Part of a small language model's weights.
Size: width 640, vocabulary 50257, 90.3M parameters.
Architecture: LayerNorm after each residual sum, learned positions, biases, tied embeddings.
Training: a variant of Muon for these matrices, 1452M tokens.
MLP neurons of a small language model. Each row is named by its layer, matrix (up: input weights) and neuron, and shows model dimensions 176-431. Each number is 128 + 32 x the weight over its row's rms, rounded and kept within 0 to 255. Numbers have three digits each.
After each neuron's rows, "fires on" lists the tokens most often at its 100 highest values on Wikipedia text that the model never trained on.

L11.up164:085175111131169177154113082159147145212148113161206150071092116129121122159169118108128116153169120109099149107132086094072146100194141149151117128145117172157101058139092127070171150103121137144127165115117099164132156062125127149106155131123189090146169158105183099069137094154166149133080096133135100117152127105124147138141151057123080089118127124161173126109129107176100054121132125195082155153141091106098120162126140149145125164121145126107171108156116064102162162134057108138109074134170177156159168144110137158063196143092101136125134098095123128141176142135098111062153080098197130197122134182115159098152163117052161078182107145084096157111150156119123150113159125133129138190148094145166192076133076163172161097115152109104141113117134133148152174133120145
fires on: " |", "|"

L3.up902:179131104198159127099069141159188121125111094125126148141115161141107149178143093127149147152106062104145161157123129115140165177164124102089163167122113111129093090108148100101111146133103190159151142100148102146143163138181050085123107164134096148106143091091104121118106100126096176124153123166086116105125144108095133140127111119119159105112111134074150138225138092191146131150133145095155119084104116087135117149142181163129131144175166142147087064164141148175057144151174162065116106111073109045087102090173221154072084165149130141127171131084130155118090117135112115129116060117136178117150143125140093169114149127134081103208148132098153097118072148121114171108157096159149133210077142128088161100124177127063147115110109115117119086128118094133085105107132141
fires on: "\"", " 9", " north", " south"

L3.up1023:134145138087164150158155163157075117083211149160137120097103068222120118136099072139170125116154075151153144100162135085063126146090142119119175185089113151110117098170102156164132124094135123146195176072185170122081117125137123095171137125172179133070120138133064158079117157098108123207163108090142140170143106111138139085162180123090071091204137062114205114129100159127096083078162120069126044123112163163155097142136169133087134102149130078123140155104155175125200153106083148148109150067055113086177089115137168116172114145080127100078133121083141121152102114137124131086158119102107153137175096074117128091108109161162134090104136164136091162114107112104110125164154109105132106166166122180105154053171053115125070096153148077137191146106115154126110152186127126
fires on: " no", "i", "ō", "u", "o"

L3.up1433:144132077122127067110106158117131115117156130098145214167106132124134146073142138161091136147098083121108080144120107151105127167158182169160106103156145093203146176120078124147134111080102143124117160174085184090144138117187137113158137131128106153098122138117087179169135121163148116080103107160110085101137090149062202111101062057109153090175169054087125110147147094142160145083120107126103103163158174148145159112175163093105124101185075146155133154161154143138107152149128110047113118106130123133104138123092156128067174183094150134132090148057150138144077182138173145083171067168127111108091104113166162105163139125147176123128132110027133137149114153183128194149175065135137158150070121101153082080118214142140125101091130163131143124142115075115120060108152118
fires on: " up", "st", " St", "-st", " \"St"

L3.up1669:117148112173087124089121141187118126121130141199100132116139094096134119135164136123110113127151179093109151100200112118132120131135123117147175221134129165160166150176132143091216173157149145158131109131135122140200123092144083214125135081124178150145135121164116129109122118084069120086130081170161055108112162100115132152150129144146147109125109116179149121091133087158181131173111132100140102111195097159117115120112123138101163080129145129209126083110123066065106173147120157086154086126165139125142099103180185093105108111158157087100201106106157140080141109124098142100132150054135143160147124176152187133126115136074155094102065154162090108112139168118144096129136130143101140145138156066154096111096095133111140084148109137192102111167110137111128095119099092
fires on: " |", " been"

L3.up311:117066096109111097111133144117139119069072122143174146096125142091076114084183148159186137134124124133152150104155089162163182065211184134119171255141107110105082118179063096115103118127110110086140085144075155119110130139096129204065156098124178115128132122081163070093087094160218095070069108182103161108137137135138119188134085081156050136143144186136139135087109115146175134165111145137090133079114146096123090148163122133122130152148158140109043121200073178124110161168115145161120139094142151122176137076157152111126140112106091097148133072101180158173201131167150113092129154105175106172157125179121094130147049136144109147087143140143122080171180099094100119113152152128134207139181137105137165134146114084130119166147136138100112166134180167106098158088083123
fires on: "on", " model", " Ford", "one", " Roosevelt", " Spain"

L3.up658:133057162180143118198142193154111163149103150177122106072150177079186143093120104097105156194141145163154127173175174145143197118103137099140098072106168107108134122186139129109121167150093109153151130083134089086100074139179130179144117119118072133073192160071176163083211121128122150154130151103139101196142122197060095053071118123110133106127117120151199134150104120126123114104126110120119107108171129115149093114158106134166127125177102149131097092101149136082145140129104117051102127136191156162106085220116137149127128132153101069111098135142179077127115058147141173111057143163075107109143171147078104126119166143117130110110095144115194132183065152100107150055144166091128065092103127109104178172147156098113102132121125125170148125152144090098114145167123111
fires on: " m", " Gold", " 200"

L6.up965:087142181145113101125086062119105116119184205101150167196081091073134137076172112099171193150208162123128167077152151116101154137127100197144138079173150108130096144156179173108182134101160133142112095078170154110145162167152146137117123144091145142140086118045119116117192118099100123124125076148108064131113129137132173133082148125142126108164112076087078118124100129131163133176146126120100124173131141137162123117138132141158140088186107150184099123210120133154105134118103186097145146070150165112117175151061145078077058110120087185141167138135151104172115144123098159098098175119123141156104129169143150083119099193164159125144215075131089185114153161083119150147100155141087145110150151100112170061137159131100094041080091110116143112117125078123146144117168102
fires on: "-", "oc"

L3.up1493:119159067102095115109086154115109125139103077130139092137128085089149124116114153094188111142136110186167090143174137160110112125155078158049155122139114131146139134081084061124078120121194153174125135120101140160085182093117091144124155181151149154172128166090129111163054061117112159122104127132118127115089088129082145136105109145149138124118142100083119090099193105143106074099115100087076133119149132095162117144128152140114106113150129165119086140155113135125162146081125122141119088077132116142169179111079156145162198171122149159130139085102147100161099194187120116095153096152165137115121117136151085069124146137166169117186155136164113109142186157081162154077121117117098116196084120138133086155138171168137077115160114093101129094107077070071118102182135118
fires on: "E", " 4th", " 11th", " Est", " Pe", "st"

L3.up505:111142120221101145101109201136069200126047134152128177136094055152161126102101160133125136043140135128140119101125161121095134128195172098068159115116179175133127145135084089123163133128138153121069063147066197134127181100119154209161106114101146102132109116107158143177100112118106126149132119102182077094119118078139083120119129149127121141130155130162132136117072153175139119087134152112160135170133120148074107097201151126170105164142127144138201101166188124141148033137105138136169095163102084116068121160098125114136101150153140122144169187111128152158088095093083126131192181125104158121100069145107137112106119091098145091151136065145111143135202113137181095115063058125171116138147118133130074159123166148102177106073100142145152180116190136159104155144132145
fires on: "H", "W", " \"H", " (H"

L6.up1235:199148104110094146129145140125208080088085131106160089151129140105128143163144118099144118126123093115079107130087129169102129100106145116060123139165117133116151131139158116131125103133092113067111090105122104146098167119142171163124136136156160078133111128187165167156102156141116128191179169071137060150122116120035081104135113121102135081183161094111205088121109132119058098112117054147192108113135152188132140130099111205176169111130186062158126123161076090166107101066134129145138132153165102103140152155145113142189208076138068152139173153113178184115172170061224143175115076068108142136174185129116077146100125133127137086167133122125164115160139104138128089122101122104168121055082108148067102197182118146117129152183104094103087116129135153169098092101150075
fires on: " has", "ac", " Mac", " All", " May"

L3.up805:120136139100117146169139140130139138117185102140077108063170196129069113088125142185145144135116129171092162145143135108132132160143116173141125133157081143140165108145103129115093064080154136091160153066160189091129084129113095150133142035130143184129162160175084123137164075133154131205102137069124130139106097116106109123094106109151128158165079125116116131103131132111112107145118146047127092158108138125118058136087115101100071117156183167119106100136186173180179126126139167121115148133084155102100125045164165154105156169129099145171124139205108140150095129158102152107180129118104170116082137075142163101128150196105112153104141169163135096146106150072165112123121149164140120145151125111143122122109168018118105187150096166141074112102135169160122117070144093
fires on: "==", " special", " Special", " newly", " directly"

L3.up614:115168141104166159100104110125126175172140067133128109075094124179145165178168129097125133169116084123140072129115077207142090168154137133092091156093157120073126108105119099158143118151110133129085148065121074096122135161128090133109151187110105119109173111117110114159113140087130103100088165163143134140097186136089143149099128115111143150145157162135096117131093096129120119137092148132097175163161158158135096153039138098109103064149124055167051115138173158088153146109105130147203129096170157117163139029144078149158166125110116102112184117113081134112140145143153164137143156089153117143107116123156134145098153185112195133167123108184099131111097128086182158175158106149091117104146079161094133155147186131138070046076140096043198051080168143072122110091107160
fires on: " role", "ová", "ley", "ova", "ino", "1%"

L11.up1407:075086131139149148162125121082110068135120142160144074131072122117187201115115092114140109122123124138142140177108106091119166123088073104124130112140139121123102162160119165123253102140176077081132111142109103136064165116160091129149082126096083140168115156111136141123077160138181081153126122068152160094189129129108085125146132113136092115122130135129111173111138125150095217079164116058132128129169190135171134131131121103105141168142135110144172120124050092148126130105152114125138099096082127100123090101133119193098169079075083152126128096092109194132067103124131116145154129177105106163116150175105171072134177138187154161108119137092105193140119110128219109110095154142038151106161137130168152047106144144133109118132072130164150147123139119168168133151183116
fires on: " South", "|", " North", " United", " Russian", " African"

L3.up1421:176092097149159136193158077135130104143129060123180155119151180154129120082126105168087132168131131125187082128113186092129088168104123109162123035081182160187134127160109161172144149096142188175116098160100110133146134205091122118204180083067184134115094129112130169072128114083126169141142077112167143099133106150130157111133114145138121122151155105136107131129152097171058175118161113159113124136068134084125093115142064102131112112131173072057077153083126125103115172104096069056166107133120154125175096153042126150091160165208159153142089115121130107097107107150163140198124158113155105145126118109074198088117074099210091199191175196125114160175111189153129153145143099140145103158100088129127091171153160083088121115161128076131119133199184149057070131111152149
fires on: " over", " '", " re", " Un", " “", " Re"

L3.up1199:077131154063210147096164106080158140133182110143168104140142137133107177092124142135180103168166080131135101145162132122128088165203184113124106133085141129069143141127092096079141144105148143131167114123193110104182137133136074040182156111106114113160094117121156128130109095070138142133078095080146115098049051136159158165142168133114086167129125089152115164117146116144101108132151117128049068119144187100065107104129120163085161054113143145095086093128150130175151104161076144120093166096061117119121102141121118193156107085107100141155176140119092144099187129152138164127166168165150103100131141159046158097111184038186132126141092165085147153118117149090131106097091103089145188129113120153118107126149128188149115133073177097100103140135125143135173130121112159
fires on: "g", " Ajax", "og", " manager", " command", " Fort"

L6.up1126:117141115121132117164096095106183126134090164158127153109133129147123127086125073161207128128175120153108131122130149152130155136118107113149128118102139155077156124099170166105116151090141082101114157145124127097097123093125159113163131181150138125136110093072138202192126087109138138153097147091121176143203113126096127113123119063113116114068101136096160121116124161114173143128148140118101147146131202133180163156198116112076168161135200066108113102139140158066094122135147155098082122143116128119206175144125159057095092053182100113116174138147132117091114145153071125113135080087124107154179183144111207128145091152173143111145163130162161111114172120091146096136099148132136169147152172129127120093079181149110158106119106103128109174069118090065175096121176138
fires on: "-", " D", " Fort", " on", " d"

L6.up754:175153101131127121177140183180202105125128101156110077057112088056099089137107137119174133119159109112141156169142116105090150108146163116097158169107188160135093168109109148154108085149122099132129112116111049077134133155116113112123113077170133113147092102081128132134075121150149089123143155084111103131147093129074161133108129143133147155176141039123064100220112110049123102165119184139105119110073127205154126076025143136127067106140107126116141142181138151101112125123120162109151063102098138103100185104080090169045094192073154148115090078182180149134107142125161120112161090162158141095137126166160130136127129132094120125149187066149074135202090141156128153104110141150037131161097149192074164123107134173111164100073135127141045122127162083114114102117103205
fires on: " other", " and", " Japan", " two", " most", " World"

L3.up1253:160148146138136138220113118147158185144116110164111145157168116043103146010077122164119178100100132085134153155158117142164132156147140085131164101129088123109135105132179092158078140111161119060140122150161121115103131102127117187113137106135051155125151169153153130156134142081109127129117112241141152152122146138147148140134161101166146095187125116135173149156142182152120109142145101120140073129188135095135174159112115169176153143073100123113152137128161139160126100111072116119181148072072158140148156128175176083159096170125046119164081045048128086100109082068096140134099129118161172175119112078123123126128150105086146057135086114150154114140147085069142160114098106131152148137090149164199156122137142161120168116166100112162146133173137140097117107149090125
fires on: "1", "2", "old", " own", "8,000"

L6.up1032:072139080118091111166096170106099168158142119103159104058149167197138106076093117142109138080159125140144109145088160071075132101133143115144133130093088116114167151107110115119159139161154130066148116144213153123151079097124151140158122096103134136171118132229112105109073141087131126080148137126158172113069128121181118156160081085144124141140110116152116118121152108153187119112127186098108142173116159153104098071153196092151149128147136138128097077188175166213158156096108130106111114135107006107209050147136094210137115124177134155126125117154165164097122095112186106112161130105143122109117161150090116172155143178080050095105226111165121143139134097145140147127122100089139145136120112150194138121118076138114115076129090104109119119158154193140198140098078169
fires on: "d", "j", "g", "z", "iz", "h"

L3.up1559:175141144077141158133203180159112145079085146121163103108150095091204151075132150088143137126195121157158162198039098138128041143103147105152146138100167184096123138141114132083139118156103133125095155111117103105190081200182129103118025113134121091151109118087144087130070190104140133137122129129156065108092142113130114167122075130138106121133123105146127142089106096202165092118076101137169117079124144198111134120131142139187135106139081105145167144141180109163137124131138139116129131117130137102132120083127137173173084096098105160090201137121075177110054117075120094123092113166152063170108141174122139120160149151095155158084113125095126114104158187140141114107175117119152189163117056176123122136133047101130087068145128182097106150109163125116044125160176132
fires on: " when", "ian", "7", " (aged"

L3.up1317:188177148102121135194170169070100125181079149087159176093164137172143143124094030188144178127145171180153146075144129129100121136192121082164122120128091131155071134101160086155118133117126120110093120140137123144157160163121090149143143072148057083106109087112141105158149094127138087162118111184126151120129149142129172170090126126164086126162145098107114173159133123150126078161154190115143172118123163088132099103140130167127124135197102121141158119164117117125134127180125196147116085156194048134192099121121120166100137087108192116159128118130145168117147092109089136086123117056193126028157124133138119128104204108148126136114091138198141092091078127153133150123039172121106107155126145121125151112099210116097176077124125163119149103214151130156100099130089146
fires on: "n", " La", " into", " used", " (N", " en"

L3.up400:113110131140135167093083066118092106055125172151104118140088130148132109155114133147164125081123187172123130095143173080142187102104115072147158141126130133100240162102158127104147111113100184120134083185111104124081111156130184236173137105098125156173133157085172110161177115086119146087125103073173122094124128148099164154177161165157127125149082133106186174154136105073160075106126085064168114099157132186125134132107099143162190114153132151065158100048118100121187129110141154150132137126089124102135148179169174160137125118185097120155162143146131157131114069129126155115156109110116170161145092083145094162102150133174170099166121145112164188155148165133074105112115086143127077193154140079120110119167119121093120166149122188130131126115153085103140092139082137
fires on: "is", " Olympic", "us", " Olympics", " Tour", "os"

L3.up979:051096129148195094167141104111148135149146105166100140104146056100126098140154183154127131193182147117074072116194124155114139178105140156179096206132170131146137163156133143149139105123075163120060138145170131148106161178074143065105159124114131107079117105132088211130132085147135120126054157088111080134108150129062121066157204160098101077133137122171100108173107155126065115149125136061080097101114148053134177129160068160080122052183114110135138109100149094132130167120156060125159076113143124134072100169164167073092123086182140150121119178078127141137086107088086187152145100149099176146191101115129132116094138088105109151167128130180094168116106154122137170101106102127136115155109126131160110171115172046119160127099129139085158135105126122156092122127139146
fires on: " '", " The", " (", "\n", " “", " her"

L3.up1322:132178131120098211040141135106131165065131204128137143094104145136126121160155090135066100132141125129115114110081137099117163132196139104163126075172079195179119083131137101137135156154096159127096154112129119142090128139139101086145058148134072097166105073146109139150082173156108165089138136149166136121113123191152124140174125143147123111107089117102112152109170086198126082107156094082147114099141118078097214089085102123070122163164161102131152142137064112110120173131194145105129067095130085158140079164125111147170072126106120152076164165093106112177154128095150163109087105179152125146109094117113144127150169131119072119145098128131193059117183092150108147150070090127074143143157128160120099151083108169093169119146146119157189190138087104139084189125049095
fires on: " than", " time", " case", " km", " meaning", " side"

L11.up525:130123109127153127062142117146152137156139125063157111118130149095143147189106145123127157111135114101087134195126140086131135189071146176160140147126100151085143145090143145128039089159170150134112099138139133114070201180086097140149122142135120082159135130114092091055090123149076174116060103126117149112201160147144138102123128156159056112136108149124156150163092190088107133109075140170132160085077142147149137149099135138139156131148174193154101144156140129122087175145113182110118187188112123081207100102176115146127120163158185210166078120149170119100170123159072100080096140089148107157110190104167213077102105148142118127112100133111132085081140158148103173127087112123165115127101146045079095103132122118134124163073144110098138116093142079127115149141111105
fires on: " was", " had", " been", " l"

L3.up890:132067141127122110107149125118147127080121131132112074151114106146092090098090118113152140153128150109077162079108167106102069151098111138179137203071126106110079141175144092120088180111138155115136147102113133135143191117081093135124138068143094152169134134101169107156064096122166142135092129137109142160129105130143136131160144129115197141178102102101189130120097186144148054131118176172135188132194105115173106085074152167148104134132134156113116174188131034156162171231068153118133104123099159155121133100113137179035164108176129081119219135074090105088141085116149128102128105088194113108149094155126121134088153146117161098109089180148151076132138083102122108141084065102172154120102155159107120162172134111086167130157139101113140141138130155093160165109078171
fires on: " F", " Lake", " Vancouver", " Wood"

L6.up1102:151128130151091153062117098127150151098161088122131077152106091172063094195097110126065131131181134134093143094106128128133125155080147127163134049116153148109113164120104129103106176191097132099090164132076116143114178080156126078154175165088111075096144036156159161186045143199156143106140119128116154145153160132103146129135187148150096073112158181101084125155203139134085130116153121172078150182113154181119145142148131117080136073119114130144126147105137141127121111138125130199078138137127152163096122134174177102181114136183200121135091160081104112131182111140144108147143129105171098084101152139058124130126145127062113076137118166155156189145144145187091106163149156108150065057141215151144141206138179103103121117112156134173112153170133097094123161146113121
fires on: " |", "|"

L3.up436:119169143105092152116079164210123146094098119164113073181138153102142082093038139196131138116116092110143128128191165213177101135134121130138130102114140120183112094109115113148084157068163093095098117158153116143114050172108129152147138133077171072123137120166121175122182141155175141123151140088130102141137131172078121118153128160152153129088086077143167157138117161133137087117147072127129110098085153142155088131156148051152135151071211118080075104150093077164088110133145128107113130148157153116121098161106122153106207111086114059122136126109152059128145125075104130161163141111133142164126098145120150138136096176113120134087085157106223107149129067148132086159096074102166099106121067157191130111088124138133159166176113096150169152122108094090126116178122136
fires on: "2", " M", "1", "-m", " Type", " share"

L3.up1209:142135128064096098088104132127152086133143114124144153122130152153139085097139168134111133140118113135112125109198117081201106093177163146125132163098056210129160147123094150179131161170145141127093087124109212092149108128223122125050217172108157164097141067164137089152147108089089178161087153106135149080083204122156143160183095164143061125150105116103131129143124100117103163060159077129095125126107113077129129124101156179104124088118122126146142065155153145135131184095086134120154137102119137118144100176121198126133073092167144141112104100172139156113147089153109085127148125138115128113185139170116100139116172138137137183097144122161145079099156098121086112090087098133149100148119136173135146103091127125111106141081118110094148148188139088172074136107097165
fires on: "od", " Post", " per", " Per"

L3.up138:185141138108110161129119139113129133172119153168129139206091054163133092119132180140171070146041138137147122161067081116163092166125091095126176163127156127127089091059110084153186144058085158130127104128069153117127097122100082128134108100160157129154102137084144122120148094159166093131056138154179098110129130121121144136104134092190124113092121126129059146151109040108059136156099112125086044088170068143133134112105143134145144050080100162184176117204170088106161124104136133115129044162141129107121134158097115141121118175045072137131116111075116165150194125101130191162157183033065135132142103165164124115100154124073102125119101112138119104140161118163091103124073138195168073109142160133063119121139088097107146208095210191119117166134104118109148126130168109
fires on: " system", " different", " l", " Ma", " main", "(s)"

L3.up356:109128185165129140094167118137125143133077151114159156122148130139116146114144123135039142162108081106151131178143080105148168120173144066156128112137066155099118105114178163137137138173148153138182153108126086138071109158118056115136107139078098078083132159098110157101062075175151156192118078116131170131123092129128106094150137098100104135138165120165103075112157102168087135159131103083135144049077089181116108116146128108103118184133149144099146147095044131183082158139084142117080154114123140085144098158106114098185028113108174138103165125143095118108134083100115161083157157105135148198119128159072128092132069080106182091105075172148168195154112143122088078131186161113150129079138142119132137143162177120131124122079083190166180152210079138091101080101090110
fires on: " f", " m", "m", " ×", " s", " bre"

L3.up202:197097117110182146123138084132139150117131065224164153158102067135149177198058120138119126095181146165120098153100124149116113148135172056115090145065133140091143135139086122145146149126128085146112095110109182099151152166130093126110079089111098096178173079171122118140065131191119085138149132137170113138102152135110130169141148140157176134100115146173196183105146104127120118155122109079142170121123146134178097130116127095091080088086178093092102155171072074160081182115108158177072138215133152083116160119157123106099122101135107159098164192179197128136178138175092116131139082165150153147152096196136181135123169103124141158092088115155089134066091183123190036111136086128105142127105124097098121095101131118118099127096164135106134114157143092136184124169051117
fires on: " s", " =", " 3", " Apps"

L3.up110:090146146113153163120118120127045135210063133123172119141123101099123155075134140191131144149126087125148127132194165081153070171206061122146085109124157033133099122108141142078136172078143157109149080129130149100164099131133133149145154181109171109087138102157083136206150107119135166121108094117127132121085138113108139151102173087195121142116106073128087128172138111143147122108100097148136110164178111090167165106147128140113106077117145095204144145164133108131137116119098121115090180081175127159166080114177157117177150135139152152101080117120143105092118152165071173139103190093155169131079110154066143069119164159100171145135155163110094165100116189111118108120184084184109102131178119085185107124132172075111120125219106016180124150139131128075166131127103066
fires on: "_", "of", "M", "(", " (M", "-m"

L3.up1388:111132076160097092109127091069061150154090105106174122138129126060116190097150124154107133126096128123134139102119142164160140060141152081100085107143143161088169162124137092169162127155159130164122169150173144092089144081153153154135163132104189166165163091125127079117158140087126086074119138097188137129154152093135138120166120112112127095119132150131110128141183115160135140158135132145125114109140113131109128137117140126094120154130137081155129125166174102113156146171163069059149124128123146112128138111079144177128114076160106125105140068181093140108119070112107076172181114156125121109150130152086077133170098162117135177112146121159129119143125140106128133096135120109124124065125153108137199126164098163092174148149118157155139136151055112093151133118059113
fires on: "ad", "d", "at"

L6.up536:118103061061152125111069125116134088099172185142170145108121157100135081092120075103193133109121118123168138160131072157147142097162147131151183165147153140092188136155139123159127134147135069115051099102161145142179173125163172146153094097171105196140134119174069100093115126146123083146154148085096113127103138125123153198075098106084118076168063089113147154125141127153112142052118141094142134151107134079112106164130102121194102129139161156079104105104160092140137141133140129132125099160153141091161148170106095080158170086116151180101102156091106123177099134114152127131113158160114104102174110099128076106140140128119119093105146106098156170077108149109104099119081093103138122075109177185110133134163128100133128126142138120178051108136181143149248112116113114
fires on: " who", " %", "\n"

L3.up762:159101125137193174157111097147123196064109127135130126108161151073102107076155109076105142111117171206159121116168181092051088124157127114089138112089175125126156123136128162137149162134078147144162118114091166210124086142123103096127110119092155153142161104126129108140106151105136086099093123116117146086127082121182104117200127126153136113096109127180105129110112084145157136133112061101140155169138125151184128089120122149113121115155130161086098057147130117153138093124125130101121123172127171083140076113164150145158114095127159166167122101119131161165059081147140253095130114157152133144133096105082184152113122111130099112064102133071155137107096110093080112115161077109072117137077113144080148095145125084160170127151195192120160147159094104090116055123121167
fires on: " World", " c", " C", " fl", " Fl", " crew"

L3.up41:169169095161098093184082135056181098156125124161099028134138094127174156108116121117172133117124104155163099104135114109127150146141156103114129091148130182118164086114112099107127118156115082149162092163128144153130100077126097112157142126131192165163082088076162116091078106136155107106153149093129153150170117073155159132120149068164099091139094145148127122143090129084136073135141143110140100089075070095141144156124114141118157108105178128136155102135170090108174139085107191179184152117163108080175083134132137180107124159103124102118075120166183143086166081118175102109153177168151104177172087103136107102132087089130099127094153152150102148072106140109174167138111071176174201087122073111148117212098140159126149167114128190142134121157098105151187096116164098
fires on: "d", " (D", "D", " \"D", " (d", " population"

L3.up1019:143121119114152160129077153136094092164093113126132090146143142103128191106045142131138155129184081115119126146167109136136130198127146131149110126102095167133108152161117105115146172139209152134125107133133137161092100168121097127115088092138206162141149157090146099151103127152116150172095082086085206102112119148130148119110154110080179085122055126127145160128148207138134126153138107108177125171068029155123117173144057136147197112081136151083151098077119135113164123150112102141080143140126114161106003198091105171025110163099157119061177164089132101116133127111113153112152147137112177166136126139156126130099079076087120145132182181099126092117152118102173146140116093143147116138123109171138063113188113106118101111085135121110147138158106095166111142066168154
fires on: " it", " ", " It", " directed", " Thor", " F"

L6.up382:121120062097049140126123156101119093138173146135107105104117128162122133155103158210142204133111124132133117125122133094165101143101102175076161020112039123127186137084090104170067121090117131119081132089117114120141050149166143163145104112109063134127175097135100102132109084107109089123071151172126103087116105094075145123119104133050134168066100125170103128171156163119182142144121163127162079122111070133144166138110119123170106140162098109125108149158160143122107083154099084122121135123089139127119157155105174155128061099159114129105104138140096133113149133153090151144177189165159155207138136081126083120147117113091133118111156128148147122165153127188102089164121115117108118109170139174160103155150082171158141112142157122129154086090192134168175127104208099
fires on: " which", " March", " August"

L3.up825:120128111115090139083170129118107129124117194107086192121059092157185153182165146126125132117051142084151120075177150118112095113209091094148102127176084157141177162152114152121207124114165089085096146150134083179147126039163158142089154079130133068081143125122132151065093103114186135172145073145154148145101110112120130068114164086111151141162083078130090145097053142071167130169146076118230136095095149102127095144076066156141135122091122160126186174105129111096129126165165113128130145116109124139090174138165113112124091047133101117157145157110080130109145125128093122104172109131185140127107080079160108155124122134168176134070147115139112134127072178148099143074136105130195188157152143068223160097158153106151153171144144124078110134161180116119137128164047100
fires on: " States", " Force", "les", " Year", "s'"

L6.up1219:162121165096096116149082093139130136170089105084098147080150134066146115095160140149142131104098088179119133062193117066123157120129132121114175144118141155176162154168144163112134115121071032121127140092133212170087088150175110092113133115170170164106109116128118138122078048195132105126114132109175133131086085074131154080178108167140159118100120104194158118106133075114103109106167117165131145201128109206114130088136113082128183093102112097078124131128110130169185099108093178163162067085092156113151171140097102072183131110149138120107119040144173148157110119158113174103162127155149141200092132198126144071128116146156098157147115191155150148156112149174160123083148059101184155142124149141168151091094119105128158120065119134150134136109110103122115118081155141
fires on: " |", "|---|---|---|---|---|---|", " &", "oin"

L6.up457:159137135134113140133126149116125187127139143083096115151115135134106157104170113128064117193155140131137174064228089064088102123077119150089141117137130129150120106105120071142120153131147089137142135157104087126057116093097143144102127102168123114105179144137171191151098163133158093109125152136127111141103120125116108095157101201168156118109182103095136123092189124070111168172132151138136132095143125176131119151081125125123126093118113128105129152085111118090107061105067168173093134137111142177108180141194182117099106084124133209112181169100153185136140141165120101090162135147088101113146163149149121131108100101152130144178161126094152086163117139181116124100135072085137147075141154200185126092165155084154067130201070146077091073129132103089094121128132102
fires on: " |"

L6.up1215:150146147152147187044124158113155088127078058200158125145079192105156143121158120079083147072089043138112088101131061139158124143119099084107093036132078133139110136090145135122125138114058171143131066134126134119181124158187123137144129107064169103149101123145104094114141128129134143102113130102163181130198091095138130096106083122121101074109201119147112100099132144140127171116110137203192104132106087164113110145111133119069105159195119108113140159166121179091130177147166107133177102209111182098141144157092149102071113099141171124132139127207182116128169159141188097180099145137194160139100146157073111127132113130164129168091110201134112134138103124091125056138139138165094150125107121139116128118148108158093138098102126101169051162160146113145153119133148097
fires on: " is", " =", " bp", " was"

L3.up375:073158109117136123128171173129167167149152128201134141168134130168105113151153205076110197063097129133096192143173054125152136148106143148138166104125125109101129082140160147126179167126123134155125108116130147164104157091155095160121090126114073152127108157110149105095117070109124128074093087108120106092151156112206178156135102117170105126116140089148091125105137170103092210134103099153165132162119154172098133167013143154149166068194097202141160106151127220148107141122142101081100182144166120098159147128143142138129103158106167142125084158138099111193138112150082177162135124187135134144142121168174120101116083127094137109153119132131061145120109095115179144139127146109069157138099167142088091122161066149074119092093122153100098121115143092091120108113117126
fires on: " is", " was"

L6.up1746:149185083151148066142163086125109151180111071150121126101138171120098159156112118108174137144137115159101093082148124121094127188099136127158165157099149193152171148119069158135114096161110178112183122141108171154109062085083151114057151137115162046201108083137077130173166109142120165076135177076117072106148136105140127146130129114087129142127160086115138159112122162113111105150126186085129134119109128146105139109137147148113119146142098170121152171182169107092143100165089144109103145183136146106090064114150188120092141127111143106137165115150129155110157195112137192147146140070084155128097153116123141114136149134101093099124136135173170111091104133135116139132123122083110161197104122144095132135164118049141073099120145126137084118086121132164139114136131148
fires on: " |", "=="

L3.up1672:091140113176114136147065148118102141112132168090154166103160159107183134112157135110153126139105157106142113096079153088137129078141130114122169112145124102060174094117110126123113086076099065120112126164146117101160174145111139148175166164070089096148116097168120119138185118104160112133147150118185094150120152119110175104085118130154123158198175109147110097106168111095136119148115076120142090137160058107153102147175115152063171190191054145123124163214125083141106063143149102136115122165141139131180120149215158139103131061108147129157201177141156082136170082099068115089149143083145109070146151090170184116117111112173135118115105112140170110117132094121114199125135161112110149078117210131080144157131115150110095114118138092078142151132111129107142137172153122
fires on: "ut", " version", "ust", " change", "τ"